{"n_head": 8, "init_std_down": 0.0043, "lr_head": 0.00936, "warmup_steps": 209, "dataset": "wikipedia_en"}
MLP neurons of a small language model. Each row is named by its layer, matrix (down: output weights) and neuron, and shows model dimensions 272-399. Each number is 128 + 24 x the weight over its row's rms, rounded and kept within 0 to 255. Numbers have three digits each. A neuron's up and down rows have the sign that makes its largest values positive.
After each neuron's rows, "fires before" lists the tokens most often just after its 100 highest values on Wikipedia text that the model never trained on.

L7.down2001:111160133095143135106143151118099157143122089158159135109137180128142159120110142141106139085129157158119121186113114083141110139105114168154134160157100139128146146124107137110166106109144151166148109121132106131155079118094124123175139150145115141140108168107170114105155121155160077163136138141088142132175113124136127115150156151139139106149124085134102130092132126105141082089173
fires before: "\n"

L7.down355:095148136094140133158153102130142133135158118146110095166144157188154141123126117179134099139133133156137153103127172116122144130167143147129121132083131127159116146082194098150118105119160122090116104085141191117155111119113150107107156115120152100167136095101134145145116127129157099093157130150149074149172144121100104128154106110125132096108154120115153117133139102103134156150110
fires before: " of", " for", " to", " in"

L5.down350:154129124075102105089118126143146183114159109119138132138142092077118135106102087124115139115146153131123104092130115089138149088156155112114136141150137124134164083152116113115135155100182151104132136106162061136118147112104115113122098155121107144110109122167137135107148125136093168100082133125146154101143127126132147120113147166135102107129131194187162160167149084138115158145132
fires before: " as"

L7.down666:134113100142095164154142146110153135160095132085130092088165137150107101165096102103090127129131147141100094124111153165142093109119145149122150125099121172138094124103167092155118146139140172162142110160094132123181109146141105109092152124145117111152111134089107136138096129126121099130133181101128135121139133130132108123125137116110153184167133120125166112143151091099141129160134
fires before: " |"

L7.down181:129114145047137088125158120113098114118084112094078144131118121159151117108114116135140155133112122128136108127121146125119106127112130120101140137153114136108107159149172133119168107150124127134120139135126168122130101097164137117117088124146140130115139141105145118126107116182128112119150119111174108117107169149084092128142127107085128107143133112128077108108106187119148127134108
fires before: "\n", "-", " the", " by", "|"

L7.down1070:123113161126136138188100108113115131099123125115130093145142133152120119125123068134148151136113155124113137136135136133100162148157118153082154129100144134123112136170146143118155082131114137083105172118129088120157116141134122115126091183135102101160111153154119092126142151101133120112118140165139124154164101085143110169101171140109145106121119146154110156161117130134147149158126
fires before: " to"

L5.down1203:172131111124119145129120128169134089115141098095075117136092138125147132174148101130099103148128109088161136112153091129113111137147097085149130143143144136101145112098128109100110141167141148163141127155131108188172125118125159095110102131139157119134164147174114085148097141196154105096155114148090111134133139138129158149145132111123139123131152131141098112113088117132120117125135
fires before: " |", " (", ";", "-h"

L7.down777:144066081109089129148123104109126150115155138134122095078112165151132142093125123101117079142147138146136177151120150157131135149186096168156104142113120149074137087119092110052107147127096116112122122130163110190139102148157141127115125127105070151133116144133139165106115139124140119078134124111146137097106157131146110185134133133162103185137090115109092148136138142107143144120125
fires before: " |"

L7.down774:117077136112097122150124100093131131093149142155120083094134124094070174121128122125146166167123130086099080115131121110156138108097076129120108122174101120119141114177142127148100101113115096104090138115106136148148179152098112137108119129074133117141131107137158151092139155122108137076130164135115127105100120126102131134091153167103143160084126159136169111146141161149112158130147
fires before: " with", " the"

L5.down395:144135139113104173131113074075145181141151098120117108099177155153119136116135127113114118108122092155111120146136155145091128095090152146137124083147147113132077146108099093130098137147135129126121146112110152101149114146106151132108153156112145121098176091126126145158082100117118127138156132158118104162107160134149114130151135119159111156128154160106137087140129157118121177123118
fires before: " |"

L5.down2041:125015128118154128098148121163148135131143115116126168119177160147154049137163157119138123123129078129100096142116122106111155158121084122121158110155078154129126123148109152101088114135107147134142153164150102100137135149125094185153130140122139157122137158134155104119127072149057183095157136114111142141089126105093158123072093125181087126121140144110111137142163159144125128124148
fires before: "\n", " He", " The", " In", " It"

L7.down1544:168162149094116116096093134170121163105154115148126144123136102161130157117131150099122111134149105189143143125142158139131147099131133111120095149120171129156174114113125145150138119133129107114107157111132109118145134141130169137144126081137106084126090138132112124108143157101186163093130156085158116138167091108115131136105133080162100096132149107161087114147162147172109143121159
fires before: " |", "8", "6", "5", "3"

L5.down1033:171040142110146115115104154168085125137097098124119146055164129148157124081169097105144140109110135143129138149117126158099115107107114103127117145142140118146152136129158122130105177067124120142122100118141075160142154132164152134150167143089173144117164081092165104125142097152171097147112109140146110139134147110134139128126135142174125108125133174105149106131116132068141134114085
fires before: "\n", " He", " The", " It"

L5.down1022:109140143100100135081119129116121110098122136159149117098142132105176192152108122170143147130111141174111109148104125141101086127097137140130162126167137169156119087099186106158163116125143145089175184151109124159133131124149140091089133113154132132120127170120151120149069082106146138150111122143144140116076167163169085176158139143119128116099116128117147093115155094160090107126185
fires before: "\n", " and"

L5.down2037:123101127133075119114140114153150113105147135142153105131108157106114133126120141093134144104139184087120162163147138135116114104136099115140105179146095141126130119076152154106121104116122116119115157136121150139081174139098136109125090176148102157109134127117127125091111113137134135133093132177155134146145145060108105142138106106126142116123144137146105139158118112108128169087160
fires before: " |"

L7.down1867:137158079145114085082117117129163142088121170142151089108157104136114139110141146145158151151101114122064154105057166135069093143131140133150139175139127108132123129114125105137129161060179109134143118118153098113154127121099150090151159118132138166100123148160124106127156144155094103084104131138126134105103086136119132124098135184136143123134125121131156201118093119165114142105124
fires before: " |", " of", " 34", " 38"

L5.down303:141063130115120154093122083157138186154143111151093096130157086111110109106114116146139121158165123152089131083125153140117136125104108127128155103134142090129142108150126124111165102085139172117152131115121132126129110128158114088110180147148155142135136097145100126117112130131117157128164132099043147139177126143153111137166104158152091146142161147142121140143104138137121099168143
fires before: " |", " in", " and", "\n"

L7.down1557:112180128124129070138110082172157145174102124141095128103119095142125089132147197097107167119114127160116104124138147111111086094130115095104122122133106057117102118182137102150092146119123145093143121106137139142144126127145082149136117111144110121120165127130165130088087148146151140140135116081138118101120160140130138128140125128138088150097099119134135146134081133152145180126092
fires before: " |", "|", "|---|---|---|---|---|", "|---|---|", "A)", "\n"

L7.down683:153134115131117093111110149129102110091116116112153142106109136155107134168156150138140119075124140114120091120162151162153105103088155097108127128138098134127108091149130130134118146131094168117125128105137165152088168133165084125130110174130113094095150167166133098144125075124143121131135126103133085151133127118073145148100125210120139115122152084134091156167146077160108149130155
fires before: " |"

L7.down714:112150118114113161164120104126104136092122091104127117112138129144138133138111158123108108133130150099113101146137118124122142104157088111139134130145142122111138183145097146116111142138112128101137141089101187121106136070117108169139136129136133130120134092099141139125109120150122151134139167126117147126142158149122105138159128153140187122086130120158108119105130126132187080135164
fires before: " |"

L7.down148:130114131125162148096127108152103117133198086147092091105110127136179146107124110107175085114125124132140120132127149122102106119150117123147115136163162140146132114112141125156100098127152084151077127080126102120132139154148121112103113080154125178083155096148151149111125106114124136119144126082119109157154115147136124164091121152109147137133167111121169116161136131100160117141123
fires before: " of", " to", " the"

L7.down67:150088140192132144117138087136114118143154133112145106139097139124105128095124137137145100113117099114137090093142117091147101149110139134102102140138169103122141149160149108108126107100128093103115142168076145142128127180130142141151167136096078124160118089174133163137102141083129108112111155132122117106132105076144150118091107079127134151128144106140135134144110146142124199126140
fires before: " |"

L5.down1036:125211129119112103168131108123123172142124082150180114110125111101094139143147124132113133128098175138103098162135132110101095085143151115154139120160078105156108148153105174140097120095132133119137128146130106117107151168107156107167141126148124117135134112100143125129143118129096100169147121180174157144150149173090136123154142147153124124131081131155109129130119105153175145092126
fires before: " |"

L5.down1383:153127113114099095126153144114144151124104141120126150105160142098115179115141122102156145110148129137118101120132094152115097084104134116147122119137195128164119104160160104105116107112099095121110101146163114113124080125195109157127100143144152105090107157119117123137146106097121101107138127130162142149124142099179102115147118124136164092147167137131149147139091117090136083125099
fires before: " |", " service"

L7.down130:128177160136126099151090110142114100110129133152111136163101101100087125158131127125119087107140124133143131152176111134092117183077153100144158111174156098142129114113108148142136133131096130129103137128120158094108109168148142095105125133142099127101093107140101142143132157103099132112111102148136109153084127128107140092103116107157114107107100130127093098140150135126068102156112
fires before: " |", "ract"

L7.down1150:145144120103128112163152087099142200156137081143102136144106106158148146152164156111132137144141161122149179130077129146125140129160117092093117120095117122162123115121107165157134137137127140139175114131131158142156131118092120101120140113158140119104102121103134126107119150130112162107111099155096134094125198166159127117160112128200115161117099114129085151146174167124126108130119
fires before: " |"

L5.down255:110119091137151134088130125152114149169133126118116113095103131112109102152113165097118127119108110102121159107096151121110118090151138110139110136129115103141164095103135099126164147171135103211147129147100153094112137105109125161159142122158151125143086141123140123146111156088153108161107089114142111127115097149140128136137104134073122141206129099073107119105146090134155149162185
fires before: " |"

L7.down1102:136160107137142138146098111127114113124119121186149135112134112158172124133152109147131118154139113154147115132123155083112135111122110138122140136108125124166097181117160139114157134130183118161140133107143128140081157174089156138090123195134099098155175138133153125154136120128141188106128109161124156093116108105098147123169141124148142168127158175172123116079081140109158147155097
fires before: " |"

L5.down1773:189142117114097106094133099099144159083139125131146188128151125142133144151157114110109126083139126121053151115150115120142110119127116123153148119173123134124139109143108104177149110123133135126133127131101132160158159116143118156114133132135166107129154146106125110128102154132094090096152133157141137124113150094107110130124117120148142085084125133146158125139138077089180092138125
fires before: " |", "+0"

L7.down1703:116153136090115122143122140185116122079127139148096130089171134126076165146102200085099154126123119116095150106095118098116144130108125117119095146148100118137107144142128173146098131119110086130130114103121125145155140153108104158158117125139140153088112101148081140151119139114126134119117066152095083168137088124113136122111101139170117139125117150156113132130162141128102134123165
fires before: " |", " single"

L7.down839:083152146073101108149102125132119138091102141129136133092106136115094123105108109118060128057078192116127114100149110128100099116162117115129121140184125108156132097119117142115128107155097133139157129113065184125113123143155170144143105098127141112155152136120134136096121109126154157125113119131098098149105158168129141151129102128089151142093150137143127160154088145132105128145138
fires before: " |", "–19", " and"

L7.down38:115150104132148151138118102104119132108100110104117147106126174123119158141117123121094121129125099115155108160111138125114156136135163116122165105104130129139131133131131159192117127140140102166085115114112109153129130148126164139177159145121174133149158124113088112146114092108142085141110123179116115124173107119173147188097121139121120152147144106128143148143141171131108095104161
fires before: " -", " II", " 2"

L5.down804:140106077144145142150155124146140103126139108132104136121114098132127131143125106138107088120126128145107155151124166129164100134117107133102091127147143126114126130165051128132109102143130160120133120140118097111107099092140135123128100119100110078099107140130133099108128143157127172127099143080170120112140147117134140162178125145119090147132106187136135175140141104156116152146133
fires before: " |", " download,"

L7.down1373:158090140124118147159121112150092125178160106096115117128100095163115103123130173098159108152115146160128102120098114141107129156114139131128161133096115148088175135109103132127122094103105119149148139129126143118129125106155123145103152102113115122107135181143134129112111131151146141178155109149133086117112186100156139138128140110160162150152131153124170106122112135097126149138155
fires before: " |"

L7.down147:165110161131116106119117133118104106122160110111084151135131102142130145079146154110140150110108152098160144120165156120137172117126164127155164108156111109098120110092140119131119111107087103132129154156104107143132120116146152113155144128170148139132126147122093148137156149134130170115121105104106055131155145113158155109162165105132179155106132158132076118137132156127118166100168
fires before: "|", "\n", "|---|---|"

L7.down400:144160120090063142088106137105121127130167150089148141162122169130118110183152109116141104116115146128158094142118159133076146132132102104129162113138124119112137084130134090124149138134106131115125172104112107152115135093108119083122148105135095143079112177140197112110065131120130120096126099115139090129133145113143157096137132122126122094188133165127119125116110075062131143115088
fires before: " |"

L7.down513:137093117127130115148157142144081103130111104139128097142173122146161143108163157188130143124142169118124142111113134097147154159110127113098203097115127170117124112116137156155192128117151143132093116136129071146135099132146143143115133119151129135158131173112153136131144134159117148131145134129165091139145145102139114109102122068137159090134138148154130118138104088100150124148101
fires before: " |", "\n", " ", " on"

L5.down831:170170130164119153138122126164127145119149137154147098149112110145106158107137156132112116173117150087122099092148117114160085136167152156124141113142150109125120136147118073095120085145140154087113154124126116150122122089137168089143119099107129096152113112113173125113081140107126177101133140102121165111127134177100131105127120157156135123164113156119120154167093145144127133145146
fires before: " |", "ó", "ot"

L7.down1291:167117130110111133126159137075085139121173091081176108155131110182127139104127132106132108168135101107119128152122109186126112102118135117167115148137122097121123142092135166090119077130124152082104087115103108168138126161099098148163108159115146108128145092134147126085135130122126147121132112164141138124118100141150133110138148047147106096144126115133122108144145099128097123124143
fires before: " |", "78"

L7.down1257:122124156127139101110128142106105120098105082158128163107157148149110097132144188103130145129098126110133123107098100111152151085106107140142136106100117117159143068122094151137160123133139159162160131122135109145069161142124116139117115157089154127121121116156125111087159106095120140092155108121086124195163121129159148153124162142112096120131142169139110098107176156178145141138167
fires before: " |", " -", " the", ";"

L5.down421:133140130130107113171161043120135091169166164132137151091142113124126134125115135159121138147119145142149161120106146104116078104105127091148169113114110135105128121158099108118115164137154096158121116128131113142079136135143174136098126099131148095139138112131146165144136134091102162138152127094175125146126108174156112068119117160126130084103157130155123131105150126109162123195137
fires before: " the"

L7.down1250:123133137120128081126126180149128134135164153147116096165120128123146104107130113141113157144144122142143158113162122094090155138125161105122150099089135163137110113130128130103143137152157118131109120129139108095126120132114128113119180178136121128147100149112108153139146117104124108167128093114070107124143093171132131178120142157134102136152094153100142161082135105187114071150134
fires before: " |", "ed", " 200"

L7.down1904:151196146090069091138103098112102113127138163139124119115154109136085120133078139120113081108139108124158121126081126136114131142088063150133133125084106106099108107158067075149129144119138137184117094077134150148172111186135160084104077106137104125152110099129105120143173123110118163105144161120121133143088110138168108147159107148121144103071156165099089156146126103131125142100107
fires before: " |"

L5.down1638:137142159117114109111118167159154118155126108108143131128136138077137146107155155127126148166080133112137102092137125134105171109151097158153127117126100093151155116115125107157093125129134179146136152099107161151128089062134142146168160101132109120120124090101153165135101149143157144128113159144184143139103152103129140162119079117133123147129106133127116102122117089110091115106110
fires before: " of", " |", ":", "),", "ia"

L7.down1690:095096125101143117132087143141146137118120109130133098111146136101151140133116130088141094161111153142118119153122128123107138197156110144141149114185116130127120132104119156099136134113113081115143113092123153146088110125113163115143121144128107133129149140070085100127161122072120113123148131121146137153088102122104099129138129121125139167138155145141154093104155129115132098164121
fires before: " |", " were", " of", " is"

L7.down1312:090000140127155109143159142124130086086133124155115110120153150143130173157115107153145142132102113132105069169090146124127118092137120109123114121170152121119133151110097136134142085134062167127107128118119122174109169101139116150131155131107117159112105113101146122135116105147150107132142134160173162181119115139105147084137086138104144116122141160149128156144105118144147135102105
fires before: "\n"

L7.down1988:171075149171120104102170145092073126163133143161134116072147171098125125143118099125151140114106155113122121124147144125121140126163115131170142135162127145116105147143136114095122140088077143115138129102172143105123123095110125104124121097087140117094137139123071145143110120069192104084105096128135148132119121105122134133136138154113175122150130132112153091150122161133206149117163
fires before: " |"

L5.down939:152115120093129119127112103175183142110149107130139099107088105123160107107146121108142100133098100156160127133152121129188153116098073097159109104160112130170117111148116123139126138132107124112104132123082127095085132079127104146162166074114157145146146116151154100158155131146118142122137161108130139130117130131131165091130117141124109132137113134124109105155094076142141104110116
fires before: " |", " (C", "6%"

L7.down592:086108150149132125125132123136116120119108087091156118130106134153151125131142109127114118099132111136098103165090098124159150142137123077099128118152122154126141096124111120160117123122162138134143131127132110107141109074129146145172118142117074147139180113103119151122102113187153129157100118156167122109130177136142078158153155113141169110121152129082092111137108136139139114132115
fires before: " |"

L5.down1828:152084120151097100089146166128165178146158145141126135158126131150105096127144126106112147144135116107110090127127133175079105151131140104172144080112123149115097116105105079119150154134129087111158119124130149138127123110150127148143134127128135145075122119131125141126135102149149154132142157117093124136109125148132127164122100141091145117091133139130130152177094116127130120068125
fires before: " |", "\n", " the"

L7.down1173:094109103144143136137132121131108143100138075142137113141105156142123144125108119150109088141160157089132114116134068097100131148148101113110123106126123080161118118130074124126181087165139116095117156107116205124144151135092118107102116120128095129150140122171080100140103135073096124149110135130086099105170122141142122180138081129117124154123117166139131155155137120124142095155101
fires before: " |", " /", " 0;", " votes"

L7.down397:110116127099116137127128139160110125098105114149103102121093118075117133125112126107132132107119151138128135109143099108144133149129109124096166151135118146090145092155172089137132127183151125113081124118130105155136186124116129131123146108087137133109112153071146085147102112169122106081170106096129114168131081073096132120059138142121105116144097136123141114132106109119126136112124
fires before: "\n", "-"

L7.down1812:112135124132144119126062103101173150131154147082150125128139119130097129136151124120117143121149127116163125153131154116129130101135143116096116100161114126137149129099157102076132152086159148133163085137114173161103096103092136123084145115107141111121169140100161128149137103105113138114111083132132138135153139150119131123125132110150110127169128164134116117131147156120142136125122
fires before: " on", " of"

L7.down1961:134096118109131110146126167129177155162113116065117132203118153131120129103113129117123098117133161161094128097146136120138150148118122142143139143088110122141143130144125159128142170085124101139148142170126148146109102140152153138100158107112104122091112109100173150162155137146134138109144117153117112136123130151161130132151149140090156139137154138140090177100111126156104112142133
fires before: " |"

L7.down1067:151140106186137109116148156162122167150103105141143134137141133126127101157119099120096111140097132107141161208145164147171122135126128139166109089090116138136126099146131094137142112158154066150077120123151126125111184144119102091098127095105131116116132114133142148162126129163148123135144118122157146160117129178111112116133157131064088131109119150146084142128141110146107157144147
fires before: " |", "ariat", "u"

L5.down524:129113187102120152135045137078102112140123153124126148109150111154121111156148082151101146146128117145151095161127118114177084159068155134120146177175115132097086124091124144102099130120155155129139147127121121118123093149106120134120142110100091126152122110086133157138135152156147132112129147157109122139091103137141146115122121151096153128127140162135130167144132131133130140082131
fires before: " |", " Brock"

L5.down157:134129108143085134146109136119106160153144113077108106142143098122109100137134118097132108143137101126127127066127110116097157153139095167136147175114122111097159091125111135110165146193165122142177126144108109145120139159121116136115115111142143141099153114164074139143159129079136120099067166106149097127120161106108151181138102138111107155122094116129131109115135131162107154128124
fires before: " |"

L7.down735:131126116148155129141117117134167147114095120141144152126118146113131149107151123094103084125113096133107132155124148108126108148161074143152166123122178094130127163092085149158114163115139112100140144149081129154119106098147124158133097105140163082106117113128154113143114079111160075152123101152104150099165187128195087132116091139176127142138118129165166152108140156135149098130155
fires before: " |", " a", "+0"

L5.down1940:112131096111122081123159104139113137176123130133128126093133110105108115099134155100124097119151100113101102160110128132146134113142100208117166113079104135126142114097148100158138129129103133114129153148124157146112131106124149154124109151180106154130134080140111108109077111106089166118149084139106141120147083121108133164158148119075165155105162152129113163137139136132091117125125
fires before: "\n", " |", " as"

L5.down186:143147163148134152142115106141113130098132149106151112120107118172096172116102129095116138121119134130091137157140125143115120101184107129111097149131122138145122091114149107121123110111139119140124135116129088160102105166122178183163129155103110078150180120146094150120114108122149138107125102122170134138136120158140097171114135150106152109096108134129075136147149117128127118099120
fires before: " |", " (aged", "°W", "°N"

L7.down36:166112131125135142103123114106139115138109112111129125133148137129110121084122155137134135103195080109123089086133111145134088116126139117131173169137165096146111077165142067126152127142108109135094150089136149115153109148130176098182080106137138134132152149159134135141141124108153134124130159129110143123133124130102127129100124156168138144141126130160114156108119161156136154111118
fires before: " |", "\n"

L5.down1917:127152109161139165121125110125140146162107115144114164128087125129124131154122133090105168113131132098102159130119167135144096119173115138131137128102181164113119108086124101143106143161127131094104164104085148107104182143113157136139098161151116069092176118120112126139175079138137154119092124132130132122092162133134123133135109151094172166155143144090127105109115124124088115100107
fires before: " |"

L5.down1385:149125150124152130162146164134104128170168148169131128114104111169132106159163142093147128162115111153186153120145124118137121099130125111131089088122150090098146090132132102119152099121156127138154121127105124105151097169122160149153104151103149117094160136103134173138115095096097117141133122130177126113121109143162115150157112106110095132142155134127105121142126150120119125107127
fires before: " |"

L5.down528:106079097134131162144134096168136166162099112104129138118126129138129137164162112163132136103134122074167148138137094128155155125159137099126158106161157128153196109112115143127122174145129137137150114104136151109130152094121144124125158137138179130086076142105094133131143124086149116126099122112157113156140127119123134096111153107109133084137124116130117134093092111100160116114138
fires before: "-", "\n"

L7.down558:161116131118068119106152101159155122121090142118111146141139190117104121149137130105102132130133111147143119127138126122103131136116132151109132174109115150137127126183119127132157138091115120124128165147119105111105130137117101141205099113095142165165127129099147153157100161099127128119165143112143144125148107110110107130080128129110120137152121118163162143146105139142122117168116
fires before: " of", " the", "-", " -", "\n"

L7.down71:144157086097092128138126170128137122144113143108137113124102098118140123094133107128099131110141112169105141130108102134126115112155163144144135147112160111133121157080112171148175137092137109146168139076139150123124116098155164167144132112147168099096124177105156110174084122119125142127125122110158160111142206149144157107186141095115145127127156110102160113168136140155156121161109
fires before: " |", ":", "\n", " in", "\""

L7.down3:174150128140118118123111122123141144140128147122150122155139167156159136124128174146122102129106138131118124172144177144182083135126133129123153135106134111137146137107149151128150113106163113121154118142144125145120171124136143106129121128143128135139113108169119075142134095144134132133114128123137162185145106137087146142124135140108077159186128113078114156134135173128148122166169
fires before: " |"